From a checkpoint of a small transformer trained on Wikipedia.
Size: width 576, vocabulary 51376.
Training: a variant of Muon for these matrices, 619M tokens, 4725 steps.
MLP neurons of a small language model. Each row is named by its layer, matrix (up: input weights; down: output weights) and neuron, and shows model dimensions 48-111. Each number is 200 + 40 x the weight over its row's rms, rounded and kept within 0 to 999.
A block is one neuron, or neurons of one layer that tend to fire together. After each block is what it responds to, as a language model described it from the Wikipedia text at the highest values.

L4.up934,236,175,259,207,271,77,251,206,249,182,160,152,199,167,233,201,259,180,203,167,170,234,299,182,218,205,251,149,214,233,207,283,244,161,137,167,128,177,226,219,186,213,217,160,224,170,232,184,233,140,210,157,195,160,274,180,221,192,162,203,203,184,94,232
L4.down934,205,170,258,189,272,254,244,134,178,118,140,154,214,229,202,226,212,116,161,242,113,203,154,183,228,211,178,323,252,177,190,173,266,192,171,128,230,253,163,236,254,235,167,190,164,253,183,147,174,262,263,238,207,132,237,208,186,185,172,202,166,220,281,135
L4.up1505,202,149,220,177,211,231,187,221,171,263,186,251,199,172,135,183,212,198,254,159,173,177,242,259,182,260,193,186,236,211,175,212,230,168,133,263,218,235,154,199,174,155,137,231,208,181,207,179,168,154,164,235,174,135,164,194,245,151,222,259,188,195,221,181
L4.down1505,164,221,260,198,193,201,234,163,190,195,231,184,168,213,185,179,268,175,211,258,231,206,222,256,212,244,168,229,152,219,261,222,134,222,225,185,172,180,248,208,201,247,220,200,188,158,199,240,227,252,144,189,132,149,201,187,222,247,186,247,225,188,272,181
L4.up1617,129,169,213,215,187,154,190,114,239,256,286,278,151,161,129,235,123,263,168,199,144,233,131,225,203,240,214,141,254,190,201,192,249,186,276,201,210,151,161,257,151,214,136,234,259,177,165,179,223,237,254,241,159,279,165,172,207,245,217,214,147,254,106,228
L4.down1617,214,199,263,259,236,201,202,199,177,247,319,185,130,193,204,184,145,173,258,291,222,182,226,239,201,259,245,216,205,133,218,282,196,120,163,172,163,161,135,222,228,260,127,215,183,158,176,153,195,176,175,197,146,188,207,150,234,234,238,175,187,172,184,175
L4.up1856,239,280,220,203,230,210,179,174,117,193,233,167,150,196,245,191,246,243,251,228,150,224,188,238,195,163,226,145,300,204,195,216,195,127,204,207,127,149,202,206,199,270,185,207,144,213,115,210,229,194,219,142,157,135,214,119,252,132,229,193,200,163,166,231
L4.down1856,173,222,183,129,272,203,203,233,179,260,235,253,194,197,216,193,222,221,189,185,216,212,204,247,187,188,156,238,251,166,252,194,135,196,194,226,204,205,173,298,177,200,167,151,256,241,231,188,164,180,217,132,234,180,191,223,159,157,162,216,221,150,228,191
Responds to: Tokens that close a text unit, mostly the line break after a dash-bulleted list item (before the next "-"), also closing === heading marks and table pipes.

L5.up488,207,229,200,233,150,260,168,139,173,230,206,191,272,209,188,133,187,185,252,160,169,134,233,144,198,181,201,173,235,153,257,186,248,215,245,261,162,203,229,201,59,217,172,254,265,214,240,243,220,243,153,198,246,128,165,162,196,183,209,249,144,129,223,118
L5.down488,187,157,164,289,174,255,217,174,131,236,174,288,157,271,190,203,181,161,206,175,170,230,216,253,223,215,221,163,241,272,193,148,178,177,143,288,227,243,274,199,246,181,244,278,173,195,192,150,177,214,215,178,204,182,161,239,242,177,200,196,158,259,133,169
L5.up948,134,211,194,235,154,191,174,157,204,259,208,111,263,177,282,241,164,175,215,153,214,259,286,212,212,211,249,92,165,208,202,113,271,189,275,194,174,301,166,184,174,206,236,185,248,224,212,237,209,196,166,198,192,201,176,162,167,192,228,231,180,221,237,205
L5.down948,194,195,180,234,171,225,221,144,245,180,194,232,222,282,241,173,240,236,248,166,219,163,161,227,218,119,186,265,196,159,290,187,213,218,227,230,203,123,192,125,200,209,176,178,196,184,233,195,210,196,150,182,237,131,154,187,175,188,262,264,222,215,211,196
L5.up984,149,204,150,251,225,160,194,173,247,250,208,202,217,170,212,193,216,211,214,237,110,204,236,204,178,208,160,158,206,249,207,169,199,264,297,265,213,154,194,161,149,229,253,168,236,275,198,213,184,162,203,249,247,256,227,236,241,149,215,193,212,180,194,175
L5.down984,225,246,187,203,193,172,188,198,232,226,175,170,178,197,118,223,215,224,293,163,186,194,175,159,195,130,269,211,174,193,164,117,257,148,254,184,266,243,170,232,237,192,203,187,190,239,161,192,198,210,145,133,205,176,222,247,216,215,184,107,219,179,203,246
L5.up1464,180,185,147,140,221,172,177,171,111,269,163,249,210,226,213,131,140,238,156,187,236,241,225,245,255,140,230,148,188,238,222,209,214,238,250,217,187,213,205,239,214,175,194,242,226,223,204,229,208,203,190,176,228,170,200,197,276,251,245,188,206,199,193,237
L5.down1464,267,247,189,113,164,169,126,178,251,202,217,233,220,180,245,237,221,202,241,149,221,246,236,209,172,161,172,197,226,256,222,144,234,234,158,191,191,227,246,201,163,235,168,208,211,218,178,135,192,185,117,220,166,204,172,176,205,218,218,184,183,128,234,213
Responds to: Inner subword pieces of foreign, mostly Spanish, Italian or Romanian, proper names and words, e.g. Cor-reg-gio, Cab-ez-as, In-gl-és, Monte Verd-e, occasionally in tables or coordinates.

L2.up1119,201,124,216,188,251,203,197,145,208,169,202,237,145,240,211,212,272,133,216,259,135,107,209,214,246,232,274,242,230,194,226,167,259,209,181,139,194,276,199,224,233,210,217,211,175,215,225,212,216,193,92,189,190,172,202,215,194,246,218,217,179,265,241,177
L2.down1119,268,153,222,305,194,201,207,230,177,263,122,269,212,200,237,193,174,193,183,215,160,187,214,191,142,149,216,219,223,191,219,198,248,156,200,191,150,133,171,227,231,175,113,259,224,195,178,202,168,240,214,235,210,265,213,175,254,221,206,207,202,261,168,188
Responds to: Mostly "of" after quantifiers (most of, many of, seven of, each of), "other" in "the other / from other", and "|" cells in sports tables.

L2.up1769,206,209,264,197,226,203,231,225,170,226,97,201,216,138,219,224,167,219,183,208,224,181,209,214,190,228,224,200,190,168,164,126,205,164,181,216,159,197,208,233,179,141,195,227,263,242,138,221,187,258,232,155,170,137,186,174,206,199,200,183,254,249,212,246
L2.down1769,194,226,203,193,198,194,200,239,140,250,91,193,188,249,173,183,196,164,162,265,183,198,170,213,276,181,167,217,173,191,174,226,251,132,218,231,239,153,149,90,217,155,185,238,226,148,173,286,180,244,175,235,249,222,202,257,214,140,233,216,216,263,279,193
Responds to: Words marking what something is for or serves, mostly "for" after suitable, intended, used or required, plus verbs like serve, support, accommodate.

L2.up1194,177,152,138,257,170,221,218,210,159,203,208,307,223,246,184,167,197,242,227,193,177,141,156,288,274,141,270,291,235,121,180,230,180,157,174,221,161,188,196,133,106,169,211,244,198,211,180,225,217,227,220,194,171,212,178,223,154,250,217,233,198,200,222,222
L2.down1194,206,227,159,212,217,188,162,232,243,202,203,226,168,231,236,238,136,218,188,225,226,175,217,160,193,297,171,239,218,173,161,129,154,90,179,239,264,204,177,209,174,212,245,240,239,202,274,198,193,161,268,169,223,162,258,208,179,271,173,171,174,183,203,192
Responds to: Closing equals signs, or the line break after them, ending wiki-style headings, strongest after article titles (= Roscoe Brady =), also section headings (== Academics ==).

L5.up30,217,190,196,183,172,207,244,221,201,158,246,250,197,182,200,104,180,227,184,229,242,164,143,241,249,277,201,233,115,148,251,216,137,202,207,262,154,180,199,187,198,223,157,262,240,185,241,212,255,131,235,139,122,149,193,285,164,209,194,142,188,221,196,146
L5.down30,239,191,191,191,243,254,177,200,160,205,213,145,200,188,183,227,187,238,166,241,203,230,244,137,202,148,133,179,180,168,291,110,188,221,164,249,155,165,193,189,189,236,199,128,247,155,228,142,198,250,230,202,199,208,253,253,145,264,192,179,112,137,213,209
L5.up59,211,178,166,188,202,261,206,199,163,167,149,196,207,268,164,195,215,175,171,211,195,144,162,178,165,177,206,220,169,161,190,248,189,224,256,200,227,128,196,213,200,219,195,239,127,191,201,168,202,219,165,151,157,189,153,216,187,152,221,179,221,194,178,197
L5.down59,221,233,158,222,294,267,194,183,226,246,213,233,165,208,201,164,211,189,192,191,274,205,148,210,217,174,198,183,164,204,223,155,201,192,238,206,212,211,168,214,147,169,220,160,158,140,157,191,191,160,221,142,217,193,166,221,192,218,175,212,213,262,197,274
L5.up522,182,175,197,131,212,194,227,258,164,257,168,202,160,215,147,255,236,118,162,291,208,167,204,173,230,210,177,196,172,202,167,208,202,219,234,208,235,160,249,208,215,150,170,194,275,194,219,233,222,181,166,130,174,246,205,164,170,271,169,170,210,254,159,145
L5.down522,155,147,200,132,231,172,215,175,188,247,206,171,165,159,225,188,162,219,213,220,117,170,216,275,154,206,259,246,219,189,141,194,223,206,207,170,287,253,147,222,224,169,213,183,237,212,160,191,140,179,179,246,258,167,228,229,154,237,176,188,219,236,235,188
L5.up1582,147,225,199,231,156,255,166,99,199,243,293,176,269,225,249,166,244,190,163,188,241,146,243,180,229,208,147,221,205,169,227,185,261,165,260,160,153,200,214,205,145,250,197,206,216,162,211,216,144,262,206,241,181,151,210,213,211,169,152,262,226,281,270,237
L5.down1582,257,201,170,231,228,189,172,292,230,209,185,206,158,147,143,248,178,239,187,150,176,196,238,243,179,179,182,182,158,207,252,218,250,184,221,250,224,227,175,127,213,192,216,140,277,163,208,164,194,202,167,162,202,178,208,126,235,223,232,149,231,144,197,237
Responds to: Cells, pipes and headers such as Total in stats tables, plus quantifiers after "for" in durations like over, nearly, past.

L5.up298,202,178,253,190,232,221,182,190,211,249,147,238,152,116,147,224,185,203,155,171,195,191,269,160,283,193,274,119,221,172,133,196,203,242,160,243,272,233,187,152,147,141,207,131,235,182,201,198,256,215,174,224,234,169,174,149,299,236,236,164,130,212,174,170
L5.down298,194,268,236,200,186,219,226,230,229,232,176,181,140,234,189,252,221,152,216,141,168,101,149,208,155,161,178,217,147,244,158,214,264,252,170,235,280,123,133,76,197,127,189,175,196,168,190,195,214,231,207,194,171,256,206,177,207,217,228,173,145,224,275,171
L5.up367,187,200,267,223,229,161,190,148,114,218,112,137,224,199,171,232,239,193,214,157,170,235,187,206,216,214,250,192,215,199,149,189,179,172,177,208,225,175,151,214,240,128,221,233,143,213,253,191,184,189,211,171,148,111,228,144,199,173,187,205,177,228,233,131
L5.down367,175,127,200,191,219,138,191,160,224,228,166,119,189,269,195,189,250,251,242,172,215,164,186,127,295,212,140,269,163,203,139,282,192,234,160,219,261,256,177,186,255,115,213,162,266,229,190,171,214,168,249,196,247,249,137,240,178,240,214,192,184,177,219,282
L5.up902,140,232,240,187,158,159,153,205,129,187,142,267,176,188,159,152,207,166,219,160,212,253,238,260,218,185,269,213,203,181,163,234,174,211,132,273,246,270,150,149,215,190,188,207,115,196,162,241,150,258,161,162,150,218,209,148,226,173,188,269,317,287,196,184
L5.down902,178,245,201,203,242,224,202,186,164,198,164,151,125,249,199,198,190,217,205,184,193,128,182,218,243,240,151,195,187,219,265,181,259,253,234,177,204,213,175,195,240,169,197,232,186,124,156,212,209,162,128,246,234,174,126,227,228,137,209,179,162,222,257,169
L5.up1032,86,175,247,231,251,195,263,219,158,240,166,184,146,183,187,212,215,206,219,87,160,304,209,168,184,179,302,168,209,137,163,182,216,237,160,186,217,188,174,250,217,129,240,182,256,252,178,137,192,140,146,218,216,227,267,142,222,180,217,189,207,230,238,219
L5.down1032,285,250,199,223,202,180,152,248,265,162,201,220,122,132,245,201,203,195,230,128,187,144,241,178,184,185,165,246,147,212,194,87,177,267,165,204,216,160,203,162,225,267,165,207,202,193,220,240,184,192,240,227,109,177,157,219,254,136,132,222,240,234,213,193
Responds to: Verbs or prepositions right after an organization, program, facility or product, introducing what it offers, covers or serves, as in features, supports, for students.

L2.up919,209,213,236,214,139,188,222,170,224,184,253,205,172,176,125,235,210,182,176,267,242,211,150,242,272,210,175,230,229,206,235,219,206,189,169,283,185,174,187,214,93,122,196,251,200,188,193,105,166,163,145,175,233,162,190,190,179,252,215,167,188,142,142,225
L2.down919,194,138,178,190,222,171,181,217,104,175,170,205,303,103,255,180,210,154,265,173,243,152,211,147,255,181,173,225,148,191,259,218,180,207,177,214,195,292,200,219,155,152,229,219,237,183,242,253,227,237,182,217,199,199,222,173,187,151,247,104,184,172,177,190
Responds to: Fires on the first word opening a noun phrase, usually after a preposition or verb: articles a/an, scores (1–1, 0–0), dollar amounts ($25), numbers, adjectives.

L4.up83,157,255,238,138,108,154,240,181,180,227,190,271,174,216,132,200,187,167,176,113,297,238,199,220,137,175,170,205,217,168,213,190,191,173,229,181,226,221,185,163,156,141,245,257,182,278,192,228,214,184,132,180,300,162,171,176,169,181,155,214,251,146,149,202
L4.down83,183,209,206,247,236,215,196,185,227,165,147,178,300,213,201,229,260,158,154,264,228,191,243,249,225,118,171,221,189,274,308,264,130,236,190,226,252,193,229,204,181,189,160,198,161,216,217,176,208,229,220,200,180,145,158,194,246,120,198,153,165,199,211,281
L4.up1187,205,212,215,234,253,169,124,187,201,227,179,169,213,147,215,212,261,217,203,166,179,266,150,185,218,195,307,145,88,241,209,196,226,215,233,264,164,175,130,205,192,232,273,222,216,109,266,152,169,182,134,164,219,251,131,216,272,200,140,170,222,214,171,216
L4.down1187,194,191,187,201,164,182,168,198,201,202,185,187,179,182,216,277,156,181,257,210,156,219,256,161,147,141,191,147,185,173,202,173,188,182,124,160,243,225,209,173,255,99,258,219,269,202,181,212,245,235,184,241,191,167,239,262,174,169,226,139,217,188,191,207
L4.up1666,159,234,232,171,252,213,259,170,216,229,247,160,251,182,180,194,202,175,170,195,194,189,120,184,129,124,257,211,115,224,181,152,200,204,205,265,217,206,223,263,193,182,259,227,138,246,237,266,129,202,201,161,141,208,256,189,179,170,159,172,212,174,182,224
L4.down1666,141,220,130,247,194,271,240,216,182,143,225,196,179,189,183,219,136,203,206,199,182,216,237,134,221,202,154,187,286,269,211,175,261,221,275,163,282,188,211,223,142,236,197,202,243,142,165,157,182,202,184,210,198,224,207,206,201,266,196,250,214,253,189,188
L4.up2234,116,243,115,234,231,169,276,228,141,242,276,259,177,223,129,259,277,236,211,206,231,228,191,167,218,172,295,250,202,182,193,227,173,230,154,215,244,165,165,196,249,131,210,235,220,188,252,196,178,209,208,174,190,276,230,93,217,217,214,141,274,194,200,200
L4.down2234,252,163,190,139,160,199,294,159,260,130,132,184,197,208,233,247,265,247,263,235,181,163,116,95,238,210,167,213,118,232,186,192,186,194,186,161,173,150,156,184,200,162,165,152,131,108,224,173,149,179,212,232,184,208,275,218,168,218,246,199,189,198,204,132
Responds to: Transitive verbs (and some prepositions or articles) just before their direct object, especially produced, shows, contained, held, received, with a subject preceding.

L5.up628,186,210,197,154,223,145,235,124,283,201,239,192,192,174,198,222,166,269,239,199,159,203,240,262,303,226,239,187,267,217,207,206,244,290,165,174,208,175,186,156,142,216,249,230,205,155,211,225,252,161,205,155,211,150,121,246,241,186,157,214,188,185,267,252
L5.down628,214,162,198,344,252,220,188,172,213,225,237,267,190,229,225,218,166,236,219,216,187,126,204,213,255,234,144,173,225,219,214,134,216,148,168,154,202,212,161,262,195,145,204,200,200,186,223,218,150,177,224,229,192,164,202,244,136,250,201,233,211,200,162,208
L5.up807,222,241,222,218,263,260,231,238,236,267,188,179,257,206,196,218,219,247,209,196,111,264,221,225,169,215,176,111,152,155,193,149,126,249,194,136,267,167,235,285,146,201,159,266,240,177,190,234,263,138,177,157,207,213,154,181,235,166,185,182,200,169,212,187
L5.down807,202,195,175,284,175,220,168,249,175,323,264,143,229,178,219,280,188,175,234,184,281,176,147,228,190,156,181,203,182,161,200,218,237,118,206,181,156,147,201,253,202,164,212,197,201,240,216,176,191,231,224,222,240,259,209,237,236,159,201,143,138,281,209,229
L5.up1847,171,164,157,170,290,143,215,219,171,184,211,206,204,145,272,113,180,203,259,200,223,160,116,146,209,252,173,184,240,198,134,168,220,194,219,199,160,265,194,197,203,202,222,221,231,156,198,169,229,267,143,195,96,209,152,223,176,232,232,157,160,246,190,237
L5.down1847,236,128,185,221,134,215,313,248,189,136,193,189,228,128,135,158,133,164,161,139,172,178,221,149,234,123,245,139,168,212,219,217,268,181,274,193,213,211,273,201,180,179,252,178,230,235,198,159,193,204,176,239,183,191,155,181,305,190,165,285,204,143,270,224
L5.up1912,156,148,234,242,177,170,161,176,224,171,221,181,192,180,170,214,218,300,233,157,271,169,189,239,223,231,279,172,200,214,114,191,254,214,163,175,173,229,259,211,173,202,219,210,253,126,229,217,256,216,259,291,125,185,173,110,212,211,213,282,258,182,155,208
L5.down1912,169,152,247,225,213,274,151,160,215,252,237,212,110,226,234,175,156,183,182,227,177,200,193,242,122,177,272,243,257,170,241,172,142,196,235,279,166,140,265,236,221,249,221,142,165,169,205,211,246,241,219,141,191,204,247,146,223,224,184,222,230,204,225,231
Responds to: Line breaks and closing heading marks (==, ===) that end a list item, table row or section title, just before a new entry.

L5.up391,217,208,193,181,166,233,245,155,266,213,197,186,150,187,201,168,176,168,281,214,117,220,202,191,193,285,222,218,204,192,192,213,179,139,180,234,235,238,293,179,169,282,145,195,178,198,183,290,272,243,232,231,284,174,184,207,248,252,191,100,219,172,149,169
L5.down391,165,217,231,246,158,173,220,180,212,169,245,222,125,183,235,244,199,159,208,153,155,138,214,210,134,194,237,279,207,208,218,168,261,119,251,201,227,237,217,230,220,244,139,189,274,233,199,218,257,219,105,224,202,142,223,184,245,285,240,269,168,265,184,193
L5.up495,231,127,210,143,180,159,194,232,224,151,202,169,251,173,121,122,247,161,150,199,195,134,243,184,225,207,211,204,215,264,186,181,177,142,154,220,212,180,132,177,217,266,207,248,245,172,231,205,225,77,173,217,208,244,180,176,186,260,156,174,319,192,239,185
L5.down495,210,229,210,286,169,221,187,175,129,222,250,152,208,259,238,244,126,201,205,264,195,221,246,168,210,246,177,152,189,232,215,268,151,189,245,183,214,174,101,255,190,102,229,184,233,190,186,230,197,124,182,211,147,179,191,180,206,267,180,191,139,206,168,240
L5.up1324,152,238,253,166,206,209,221,180,268,224,252,204,221,144,229,164,124,186,165,257,202,198,180,171,178,169,191,238,216,227,190,248,144,245,125,300,167,234,131,248,151,177,143,153,196,272,203,193,156,147,190,220,227,224,162,224,212,269,210,183,195,158,212,165
L5.down1324,183,240,202,224,193,244,227,223,221,202,293,219,164,163,226,199,136,190,254,166,207,193,115,229,182,256,189,168,161,230,211,219,139,229,196,225,195,191,159,230,229,249,197,212,217,161,231,171,222,195,234,210,179,161,175,210,224,189,148,174,158,222,185,193
L5.up2156,167,140,171,181,248,202,228,163,190,163,184,255,175,153,147,225,153,220,129,199,111,302,197,193,181,217,227,239,216,154,238,273,145,223,138,264,125,196,217,241,161,185,194,215,230,237,238,230,224,228,195,167,188,209,174,216,232,178,118,219,214,166,210,216
L5.down2156,157,143,156,289,180,156,225,203,215,200,247,186,233,199,272,252,238,160,137,123,205,192,170,135,164,216,246,130,153,188,159,140,266,199,216,191,237,239,280,164,148,304,203,234,174,225,172,180,249,185,219,177,291,216,239,197,214,167,285,145,170,197,179,210
Responds to: Determiners or scores right after a verb in fixed phrases, such as attained the rank, came to an agreement, finished with a 7–9 record.

L4.up34,116,196,264,209,155,217,132,136,184,219,232,195,230,151,185,224,222,183,236,233,156,238,217,220,194,200,188,165,220,203,193,253,298,165,125,230,190,148,265,199,209,203,165,212,252,182,268,129,194,146,195,235,192,196,178,173,228,157,168,234,188,259,243,154
L4.down34,129,268,170,164,250,114,245,138,231,266,174,181,151,140,159,181,200,201,228,176,186,173,207,180,239,140,162,144,174,255,244,256,219,206,113,258,203,214,173,226,165,195,144,174,183,228,195,212,199,174,159,197,217,191,202,184,204,249,175,179,218,126,204,208
L4.up839,129,219,242,213,191,191,117,107,196,240,210,233,146,205,166,179,151,257,236,215,167,228,204,183,216,198,144,265,253,237,152,213,215,192,231,247,81,215,176,216,230,214,243,222,163,281,168,102,161,155,150,188,161,189,212,267,219,144,274,187,163,205,189,150
L4.down839,191,183,245,85,224,214,280,183,225,226,271,157,194,239,205,159,120,219,140,174,185,161,227,164,251,105,162,162,216,186,236,246,237,215,177,237,219,225,197,231,196,208,257,184,174,217,167,182,253,148,199,247,206,139,180,227,185,184,162,148,151,239,264,192
L4.up1142,197,166,190,200,147,235,197,192,228,173,220,206,135,267,194,176,151,143,193,226,185,243,299,218,215,255,170,202,206,286,135,199,209,198,180,188,165,171,186,191,187,230,189,188,165,236,240,177,263,175,277,206,195,189,218,193,244,196,204,199,261,211,235,197
L4.down1142,192,197,189,159,170,229,142,217,255,183,209,193,268,125,247,173,189,114,248,234,262,108,195,244,119,174,196,264,242,266,230,192,221,145,246,141,235,216,160,210,241,170,239,280,171,226,203,240,252,200,192,273,254,183,227,223,239,206,203,150,169,254,248,177
L4.up1325,186,186,170,165,205,264,130,183,173,217,217,237,202,243,188,137,211,246,231,173,275,129,198,216,174,238,158,205,193,120,228,213,163,188,316,222,247,253,250,156,188,177,251,143,125,307,200,219,177,199,201,167,230,242,315,205,183,214,145,229,184,219,209,194
L4.down1325,242,233,201,148,172,166,226,243,257,224,208,108,153,145,228,131,186,202,209,176,143,210,218,223,180,253,194,209,233,228,147,135,92,178,181,257,187,142,202,235,149,178,169,240,224,263,201,160,203,153,249,194,226,139,158,187,179,196,160,213,200,287,193,289
Responds to: Mainly the seconds digits of longitude coordinates in list tables (5°48′48″E), plus ordinal suffixes like 107th, 83rd, 50th, and scattered mid-word pieces.

L4.up1153,195,217,188,174,220,155,266,143,207,194,236,219,226,192,217,171,154,224,168,226,198,209,268,201,252,207,209,185,149,190,236,113,145,188,184,181,203,264,179,133,214,209,228,136,212,224,146,167,223,176,257,214,242,232,128,310,185,244,220,222,213,238,192,254
L4.down1153,221,157,176,191,215,184,172,220,221,186,254,158,212,171,251,258,184,153,157,279,181,181,189,181,257,217,210,220,157,168,203,153,171,207,184,212,188,204,108,280,233,198,251,220,217,126,175,175,196,225,233,209,221,230,244,177,174,129,216,183,281,160,285,209
L4.up1336,318,270,155,200,206,247,206,217,215,122,275,262,151,206,153,200,157,206,233,177,223,174,144,261,204,194,185,250,267,206,263,203,174,231,190,171,232,159,167,212,167,192,258,242,250,221,219,148,215,222,171,259,141,236,330,243,144,223,204,182,221,192,158,200
L4.down1336,262,236,238,163,260,253,163,197,214,240,197,228,201,140,207,180,169,233,245,212,147,210,155,179,265,134,188,209,162,190,204,254,164,216,172,99,160,205,165,117,189,158,228,211,148,197,231,112,187,135,247,293,214,231,223,183,238,198,265,164,242,122,211,220
L4.up1753,244,192,192,241,225,242,162,163,198,140,197,175,244,170,204,111,166,210,211,210,170,178,197,209,180,183,112,224,169,215,205,219,172,160,125,276,158,218,331,125,208,226,151,221,174,169,170,226,221,173,149,265,242,239,218,214,230,197,190,284,190,165,185,112
L4.down1753,241,148,168,189,214,227,172,272,183,182,262,207,147,195,207,212,158,266,190,182,224,220,232,233,199,247,218,219,128,133,139,142,197,211,278,230,228,169,169,210,231,204,186,213,171,275,233,192,168,246,269,162,226,260,283,227,205,190,181,204,213,259,218,180
L4.up1940,148,207,234,233,190,180,179,167,188,118,244,214,156,121,208,187,198,177,237,114,271,190,183,285,261,133,149,271,153,176,205,206,159,201,153,227,228,198,192,151,120,272,102,271,233,160,169,108,276,160,171,208,193,217,200,214,169,296,223,207,220,240,238,229
L4.down1940,225,208,149,228,221,187,250,210,231,194,209,162,251,156,293,275,138,135,194,242,194,148,200,215,204,191,197,202,147,239,302,193,104,164,160,226,220,209,196,122,234,220,226,154,80,119,199,158,251,153,203,232,150,179,290,227,197,246,242,135,226,209,217,160
Responds to: Number or quantifier words opening a time span after for, over, spent, more than, as in for over forty years, spent eight years, for many years.

L2.up2151,190,199,222,189,153,148,205,193,204,220,195,184,211,237,249,186,164,225,165,246,151,245,190,166,207,268,224,142,264,217,134,220,244,195,193,160,227,225,129,226,130,222,254,197,159,267,242,191,200,262,217,254,130,224,244,183,212,235,217,204,211,138,235,152
L2.down2151,120,180,249,145,227,229,177,155,182,183,221,183,198,172,199,131,212,204,252,178,235,241,158,195,248,204,191,212,247,171,224,150,130,199,252,185,134,184,277,228,135,208,215,175,227,263,211,117,250,257,184,209,213,178,281,177,193,159,192,208,187,221,283,246
Responds to: Fragments inside a longer unit: digits within coordinates, stats or ISBNs (31′27″), name pieces (Mer-ri-am, Ser-pic-o), and of/the in fixed phrases.